From a checkpoint of a small transformer trained on Wikipedia.
Size: 14 layers, MLP 960 GELU, vocabulary 2408.
Architecture: LayerNorm before each block, no position embeddings, biases, ALiBi.
Training: 126M tokens, 3834 steps.
MLP neurons of a small language model. Each row is named by its layer, matrix (up: input weights) and neuron, and shows model dimensions 48-175. Each number is 50 + 15 x the weight over its row's rms, rounded and kept within 0 to 99.
After each neuron's rows, "fires in" lists the words (lower case) most often at its 100 highest values on Wikipedia text that the model never trained on.

L2.up715:58 50 64 28 78 32 66 75 31 49 56 41 78 47 43 61 40 37 72 61 43 62 73 50 63 37 53 38 52 43 55 41 23 51 61 49 50 49 53 49 65 54 60 46 55 45 44 64 49 39 48 45 25 63 61 36 23 74 25 81 54 14 66 50 31 41 28 43 42 75 41 46 46 61 35 48 18 61 72 40 67 37 74 45 34 38 49 44 60 45 63 60 36 70 21 51 40 61 38 40 60 48 26 36 64 38 54 72 48 66 49 54 43 58 27 74 32 83 33 35 47 60 64 55 47 55 50 45
fires in: "states", "raf"

L11.up455:75 75 59 65 57 50 57 50 52 52 45 58 44 42 60 58 67 41 60 57 53 56 38 35 46 47 52 27 56 45 49 59 53 37 77 74 38 37 28 74 76 38 53 38 43 33 53 40 69 36 55 28 29 80 22 52 50 64 33 53 52 68 39 75 48 46 31 35 49 55 53 72 54 44 00 48 41 57 53 30 32 51 74 48 50 47 48 29 43 44 42 17 61 30 74 36 31 23 31 55 66 45 64 44 53 63 68 38 53 63 76 69 27 86 68 57 21 60 46 63 70 46 54 56 39 37 54 51
fires in: "a", "la", "goals", "no"

L2.up97:52 75 39 35 72 50 57 48 38 78 45 30 59 68 33 54 36 55 51 48 94 66 64 33 45 59 61 35 72 81 39 73 57 43 58 32 33 57 70 68 41 29 70 70 47 72 34 44 26 52 34 36 46 48 52 69 27 36 51 44 53 58 53 37 66 45 59 65 56 55 57 54 39 68 62 17 56 54 46 74 45 67 54 46 57 49 44 63 58 32 35 18 33 59 34 58 41 54 45 33 42 53 44 36 60 66 59 49 44 61 29 46 53 52 42 17 48 59 64 50 71 21 28 39 79 22 91 38
fires in: "total", "point", "change", "language", "text"

L3.up298:48 51 43 51 58 37 45 09 28 10 48 46 39 50 65 39 47 74 64 44 57 27 72 25 31 62 55 32 48 35 41 60 62 33 49 45 38 55 55 73 72 43 49 71 52 26 33 34 66 31 53 73 40 59 50 49 42 63 50 39 57 62 64 40 76 40 33 29 30 47 70 26 47 64 28 60 36 53 68 57 22 49 39 62 67 45 45 74 52 49 55 61 67 70 21 50 69 59 48 45 43 26 57 23 51 68 40 73 46 16 23 52 65 68 88 44 44 19 63 46 64 45 51 45 43 45 66 75
fires in: "it", "later", "this", "her", "his", "never"

L2.up323:53 48 35 49 68 56 61 65 39 50 46 51 45 57 52 34 42 44 49 50 47 45 57 51 49 67 61 31 66 53 42 33 86 57 26 63 32 64 46 35 49 70 57 63 47 84 45 46 27 39 43 63 37 40 40 29 40 57 34 45 65 26 50 53 46 68 73 69 39 84 52 50 47 54 64 64 43 62 91 49 27 20 80 56 53 52 51 59 57 60 58 46 73 44 69 30 36 36 51 61 51 58 02 15 37 38 69 31 31 44 34 56 58 49 56 26 58 55 43 26 41 46 39 22 36 46 52 74
fires in: "party", "christian", "country", "australian", "united", "democratic"

L10.up701:52 35 54 75 30 11 59 57 47 44 64 53 35 33 55 32 56 24 71 25 50 48 61 22 67 52 63 49 96 71 50 59 43 46 46 22 48 39 58 53 33 69 41 46 58 63 55 42 65 52 33 55 57 51 52 37 50 47 50 56 64 54 32 75 42 45 49 47 56 30 29 62 67 46 44 58 12 58 63 64 42 63 43 87 48 58 79 45 34 39 78 22 75 43 41 60 28 53 31 79 40 69 47 60 52 51 32 45 44 32 38 59 64 60 29 34 56 56 51 58 60 50 31 70 37 33 54 77
fires in: "of", "former", "2", "named", "under", "1"

L6.up890:74 49 54 29 47 43 59 74 46 68 45 72 71 53 16 62 42 32 61 63 33 68 63 66 36 70 35 49 48 25 28 75 45 39 29 29 33 60 35 66 45 74 58 42 45 49 70 92 35 51 25 38 54 56 34 46 41 50 32 57 63 42 21 17 32 53 46 51 63 25 30 77 43 53 55 40 28 53 60 43 55 44 58 47 64 51 28 57 33 48 59 42 48 28 53 49 32 43 41 46 56 60 74 57 58 46 40 55 63 38 50 67 57 51 58 41 47 36 51 59 11 71 45 38 43 47 58 54
fires in: "for", "china", "york", "chinese", "copenhagen"

L2.up577:39 59 47 49 70 27 75 44 75 39 65 33 63 62 52 61 45 62 40 73 56 46 45 35 61 69 67 44 56 50 26 25 59 54 41 56 23 82 58 40 28 38 50 59 53 38 46 31 39 48 41 63 22 59 58 50 45 59 28 47 62 63 71 43 68 38 26 22 39 52 22 46 26 26 49 60 65 62 60 34 37 48 49 44 62 61 62 61 43 55 60 57 66 41 77 65 54 48 60 63 32 47 57 52 67 30 34 59 30 57 41 57 67 65 58 42 37 77 65 35 48 58 66 68 49 37 47 42
fires in: "president", "general", "member", "professor", "century", "incumbent"